From a checkpoint of a small transformer trained on Wikipedia: no biases in attention or MLP.
MLP neurons of a small language model. Each row is named by its layer, matrix (up: input weights) and neuron, and shows model dimensions 128-383. Each number is 500 + 25 x the weight over its row's rms, rounded and kept within 0 to 999. Numbers have three digits each.
After each neuron's rows, "fires after" lists the tokens most often just before its 100 highest values on Wikipedia text that the model never trained on.

L7.up886:458511503473507512488506473499497521504511553466514401534491524471517499490506539467490525521531490496470514505567471492507503523524483485481485518522497496537505522485494498509477510504519523498534505536508493485516505474479463498491462495458481471501535504451487542503528466465486510531518495532507523472507520438537521468457514497461496490516506506495513473483500521489465485490471511507502500505468458477473502479513503477495468438506524515509469516478502487483489496524474496534481556463506469510451525485516550489473503486528513477528477482496504505493491544463508514478459500514536489458515520535500502501526481486498499525510467493522528542473473578497487510528492503436471483485504534497494508480501499502499506503517521498568495499499514481478511505502497491
fires after: "=", " =", ")"

L7.up552:478492484449492516474500535503466492495490525472491515510534519517517477459474480489463489511487484480467482531498507455498499502463547501513494487456475490516491483524493524493536512518466525485480515504484503431487459549538508515508478486503488512537478494533527455511541504490495505515496469514491477536488524498513473493469481531472487530499540489537501527490494533504556474491480510485439515525506506487494496496510495520503489514496481464540517465489509489483515473463476493518517475489504469488516468484481478503458506476528434493514475511556497477510451501490485552519499471509515545488497463498507519511505499498489488513483520450506497516499495494516460540502453472481467506496477461511493492506503506514490505492496513474537524528497532473525476486532518536
fires after: "-", ".", " Ph", " (", "'"

L7.up2212:481529474473499474477495465506492488488487497500506510484520463507486532494493462504514497470508498464486530461505469513484535429496456499473545493458503484464495503515507514487473506516485524503468517528479488495476471525462520479503466490563484500488494515509512499470491506533479489520458464522495506521472503469548517527525489523522514470503488518474490479462502542529477500503454461515539579476493468520478556524491543479482501553488490483484504498468472506505534501506546518513518476508472491486499569495481473525507448500469515508536489523488503511516493480497536485493503502529512535512486515520510519498436447495518501491491533472480536469500519488482529552502499472495514484488506536469503518475509512548497503485484525511504514514489463479426492502462497576
fires after: "-", "|", " 2", " 1"

L7.up588:486522537503497499477475511495515445477511507485502516477485522533474479454519522507518503474514499539501527463481497498473540523521547576537495535493513486504494491529477505506520476505514478515522487493502456501530503512494503549471471506488462503459511540511504502500504518511506471501485472490505469506474455524539452521489516490530483524519505498478524494461474524508532552489500456506567545470483470481488501531532493510479482481485485481504469450553501526482498464528530526496506537470475522468515488520469479489481512512497526508455461511531500458524524477484513524516533461490504469541521518507498506473499472485482520509487515425516519449500491477516434501530517474531468524518506516499482515496483466512521495423473514501461507522519503512540512502532464495
fires after: "\n", "\n\n", "-", " (", " \"", "="

L7.up1715:502527485524493518504482500506458548537482482526465519542459518521525458493503515487490476492500500521507504519509454516518452502510523536488504514551509522483463528483465527478493503523486499504521509538511472487521513511494466502479482529499500477495549548499491488518507490479540578504520561508508502453538483483490452484515526513459532477506524483558525489472489481485514488493528502482495528537492530484499544536486475564498450485534461520525538544524514514503460454509498513497540485513480471519522531508518462471472480490487516521471478520555482467513455500478529499503516500474532532501480498523509460478491482468479440494513501495493480489497534516458539472518532482514522472478472531503500491466466498498534495480510480478476498468489498525500491527528510495
fires after: "\n", ",", "\n\n"

L7.up675:502548506492493501490513522555510540511507491507543505488506497466500485478508515451478525509508491504501533525459487519524538500517507526484542480517534526484525522509517521485514485504502510474508484497513507492499464544475518490543506513495452506519519520428459477499493521485542495494517516508500478471474511499478500518477466486476449486550519530467481522503512465520504487479510483516502500494524499502500508487484483567512515496541479448489503506513501479528492505475516493495501485519482464518482513436487522490470485499474521492505451492532499512553477477533526515521527503496515469500489547500514499477496533462511513492504533446537478452544471503463508548494474517497488550546516497468513531486502466444514480481492464508496494521506470477493477479490497505
fires after: " 1", " 2", " 4", " 6", " 0", " 3"

L7.up671:490465463507537475467545465459461495543472516508504513518480444513449475481492541489525488535476526450517475496527502490438480483473524470460492533512502538499509492498490520496482479489504551519506511472518474486501447487510471511483483511500507548515540543515495501489480518491505510514469464531491490481532481499458481512499505525511473489489497489518469464535483532524498542518546465557479472503538505524485475566535498502487458456540533543494506522507496522443449444484488532490542527502497520493532484462517483482527534502495498539503465502605482483506508497498476473499497510524515514540556516497513464483507489481477491458546497485465501469486513541470535492493475542494484476477507507487507425520483481472481482484506518492533490509474486506509489479531520507
fires after: " (", "-", " \"", "\n\n", "=", "."

L7.up1325:505514481522471545513472506470463520538512500511509498528467510506504526504478484480475480531508523489543478515523481501507478463440514522486459484491506536513446491487463513503522508535479484439501500495499504507542497493537496478522505515463496496509534496485530477462514492481515526511538492567469507519442507514510536507482506479511492510509495507481500522519468496503481487490542518502465459499518505492547490499483520496484523497505487506493516460504503480529486540529507521533520479495525438468454512507494507482524548504507486505521495523528501451486531462456488476512471462488482541493490555468458499512513531521509498501518470460491471510477495550500498489455491467526497511531510512479466514515506533509532489491483527500540476485468536503516494486539501508
fires after: " |", " W", "–"

L7.up1223:498493511531503489507452467474464514516518525504484485457461503486486465541518499523505459500516502510501521490517508535493507509484527519467522495469474561456478467536475472479529505506471475484494488513478533519518479493497501528483521524502516495477511473493541465487478493504477538509491489534525493518509490543467480509475506474449518472479479482507483470507502500464502451491490534498478527488480536508446481488503472502491467491467508494503488479491480516462476478506505490539480467459491485526452536538537508467532486513505518534504523536483442526548436537482495477478459450509544520479454464433536476519451497521521444537501509521457505509487509490514455489445509528489578475519431471506497532488472523547473507505509502516510499532503487522520490493515500537
fires after: ".", " of", "'", ",", " one", "\n"

L7.up2189:486504515466487478509485501499541482511532511513515521515542487434493482473480445484531486499489540489547524468525457490481499531449505506501520481550501477477517461508476500516482479462492533489520506537504484489496525492470524512478515519476496461492506484465498428444512480502534481494511454512501483517495511478489513509450472484520480527523496505512432529511508482526508536491510491463497464471541490523500510521495503463526461475482461532553525507516509492459479525486506526526476519506519500489521497539540494468494519513488485513433502500546502463514548545497423489492535512483527534488516517528495511514517525463494517463490489407518494498531471517452470530501489481484467516531480498493485457517480515450499536453480498507528489554535500499519525527505517487
fires after: " |", ";", " .", " /"

L7.up1712:475528474473486497477504521517520516457478497514530516471516502455512480498505521519524476497511516486477526483513485473495519529488472482482515492515543452536487508502512496469446475521519477493468500484512508563522494559555513543545494516472483490481506499507458487497511455471485546511507491479485534497490494528515477490483475508514496532505524492478465508476554514496514498521507502491493457486524482515476494504492477496512461508530502478499502495519473534471471515506490514504479480495485507490497495492507493509491524473526475495544492458506503512473468458491474491531486503528489497486496543488521525519442440511481516542484534506469493480516457529531518527492497465504477506519477548455494468498471505526459529524502458464523531487482512541471511437438492487
fires after: " 0", " and", "  ", " as", "."

L7.up957:504563469540482508509444495508533508465495459492529497465504509499499462465498501530500509442487466520481513486497527473511495524524466544500485514528499487500457491479467549445533531467453489510530473470500543529499510470472501527495502526493507476489472518485480539489477486515493477492501473478464499506546518516526523522526501494483457480515507491510460481540499507522425513485494490518491478521549501532548468507494501488516489495482521551503526479444515502519481491513502520507500528493509542470439509468507485538509523505476461498542514537476520525519527484506483484512526481491494506468479545503493426517504504495497533527474471464477466511531507511517512497488516486513463523493507529468479506489462508456437515455507550511512501503521524452467515507481479485
fires after: " |", " 1", " 2", " —", " 0"

L7.up1853:528515544484494523506460537496489502494464501517515501503493467527506459445493475500517485529502494470561550475470477522470500487509521496492499554477496483520513506487475531539513550454476526500476474512487462499499522478502496456494497529491512499519472462490480500383467506515505493477498486494485491492523503533510530492476508549503411440470523489513449506505496530445473487531522479481484478484517529498539500461499510489503475556500446510512527511523490506528506528547508500493550497486502530491503506492504517487519498515439507489518518472569505509522479543503517557499506454484452506517505466481493519494496499497516469515485534507506493511503513459504496471477507499502501523501470504502544541506522505481494526547487524502492512536485480521515507500511521496
fires after: "\n", " |", " Dark"

L7.up901:539561480539517513509469496490511555531521526480526472503493550454517488537460491510487452525532489485494518495463503434482459546518494486490485501522531473570514532467539514500506527502462498520526490523488508546534553529539494509492477506503524493494500519553492520519495490522504520539489522504506530527513497524500506500497480487452516512512468490489535456505523501493421475512527469558508488533500492535491502521503471486482505485493495487572469490474488490496491496426502470497524455499520502469464484505529505495525516536500536514548459495487504516526532483505494549515525547542476466511513525529490467499496511455471500523534495492512509529487533510506481452512499485445502539499532525492553515493544455468513531537546476496521514513479515544464498496519513498
fires after: " |", " ("

L7.up602:516484484510446536483507504477512483533505497525500516488513506514524495469497504467470520514540522528560478479483450475489504512520526532533467531473561533509516457503496538493500488517485494509496534491510522546559506472494458487543529489493518472490468461489495478534513478478533485468516502511514536479492480518466504499505487500522511517481535506499514532482506496510486525466482519519498512477486495488470512456487493503491523538512496493517498470518472520561516515474523479499517526473513497546502514528482469505515523457448469481477524515497502470492492501500481474513489490505513502509490532488529519528482470517501508460532521449541549465529520545482511490521517501499515469546535478493527513476484515449491489499480564465515500478512451488531500479501477487
fires after: " W", " D", ";", " |", "–"

L7.up1811:513515511500467490480531484514549521485529534487568493501518494490508543499533488509524518538504540494534467566504488487483484557488458522479539453484493483461458473521490472496449501491455505534498486475540481537518513497497461502485486497482543574484497524484485502484521457466533502482506488527523480483452517488461509514482454491468492545513477501485481532474462469492500506509514472472495465463482511505532513542491504476537513510505528511486513491481524467514471510479525474490521499463457498506508511573484504468543481475543518518512573488434490495530466488514449508550486457509501453511495487485455495487487505459553556441561507496527507509519524503495425500550536513455488474507501507455518460523511533502479495498480481500505490513496454507520524469494489492
fires after: "  ", ".", ")", " |", ","

L7.up962:498483500526489530499483517509532490506483536439487518514451481507497506467523487531510490521481534498488449489491488501511481488467508477505490519437542489498516520513485504463489478520495470473490432489524485469509488517509502508458526477473488451528474471468514489506499494484527517454520453560496478494498537509488453457506480557509460484453492517498517493500526488529515512504496508495510522487446471516528496522517559531477486473527476510513524462490510447504504497474507530537530539502466492520544479467491518491487510474495506478452509514516511480502523482472525532501487469536474462513493471503477520543481477495511517514503531525496543455480488495508504475510494481479466506536475466510557524520445513459564479496495485467535481527497493501470491534499454479
fires after: " |", ";", " (", "-", " in", "\n"

L7.up1595:486499529511509488532502511511488462522471537506495464489490471506506480454485538496523479512523479512465520468525480528522507475499511499443506508500498523516485489519503533485497485500499509487502465546497482481461444520482471443510529457524488465512510517435490518435485481505477510539508506534489518460496482530542506483472462467484507507478491490535515481458497493507508452525483505510491481480518443500495509502506469494499473507525484473428518482461500538493499511469508523506485504474516531529490529517509479469556513494504478493546521501463458521486432487455469513464516535495504510533506497466526476527497497511484485511466529514503488505490515498493497501455476527539522490475488498474551507494501513462543494535479578508533473454486513489490507520482498515
fires after: "\n", ")", " 0"

L7.up1520:493506494543514498463505475511464520502477607455516457497472493521474525508513542442501505509509506512508475485511539477493511508449502535499482516471518517501507480512555501482498517454494510494491481515508553567535469513502507475542471489490469517470533505467524532493477530510518515470466506514475508465534522531503486499495497500507487469489498498528460555498494493524493476488480496528478533482517437483452484539467513558486475518537489496519496513490520510501511509452504541521524493466465479516458480499481471529557516504510521477485511502495467547510468482508496501520526512476479510488510521502486498476481479523518514469482503486567526538470534496521493463551540494497474476476464466518485458473504516489516548534491484508502495449510521505494486468494502480
fires after: " |", ";", "|", "\n"

L7.up1677:510528486525476499488483488517519482534490506481519474480502532499515547500444507484533508446498514456559503475461467508505519490510484454463571487472466475499478492514520507495508476491507485484508434441500526480445508462452505516485519502490562511517503481470448526483472436535524527539503438506490514501495483515481480497514501499503526481485487445509484520477511467478487482499411466507454518500510491477506474485527512525498492438524518490455517482483533525503501519529532512505535535515486529508442492447523499492539485539464568494509481478482483538498526500487514506485510510495531515507495491469520484466490526504501513446474513510513481499517528477512478483511499506531494480483530514489509511483513530505510516451514512454470478486521453532449509487468485523
fires after: "-", "|"

L7.up2246:492473480511484520508513463525470504497472476511475500497479448509488471488537505486513519481521496467509475512532484515513531462458540490526475507474541511480504505529485495547491508500505555502517495512483491466525512459466449528488506462497497508489487490514437505468510523551498497511473489514507487477515497502521477493490495529501497510477510489469478521504475473450501467528496509506483518528481512500463490478479525478517478468466474515517506454515474492500483514498438494464454478538475489489481522500496522479500527499452499494500460472467510478502469476460511482517475509469522511538493505508522483512507465465534491493496460473525479518499499507531496491520484491490482537513500479498492490480518507464523505514490481494536471502542496529497463525542525504
fires after: " |", ")", "\n"

L7.up1605:499468488485492472492523521510491482456494555502542462520483492520500514477536507497505499496479497434506517499492511557501523480514509489531487500493520489483487499452534533487493511509520486479533505503514489502509509498485547525521489490542501522497504494473492476496479479523492504541471452459496498499468488483505519464506471527517492477529444488543480506502481495485540539462519479507504495479482516453537549504471478478493512481518506516457529528484527506452522494472468513528517518490510496525538474463492504504468459460492498517497492523506501524465481517478508502457497490530473454513538475500497487521477500469445526488480498529533474492485474488501513475487486507470506514524528502481500464508427476527541527482475501517479524557520516552511521504503525509
fires after: " |", ";", " ±"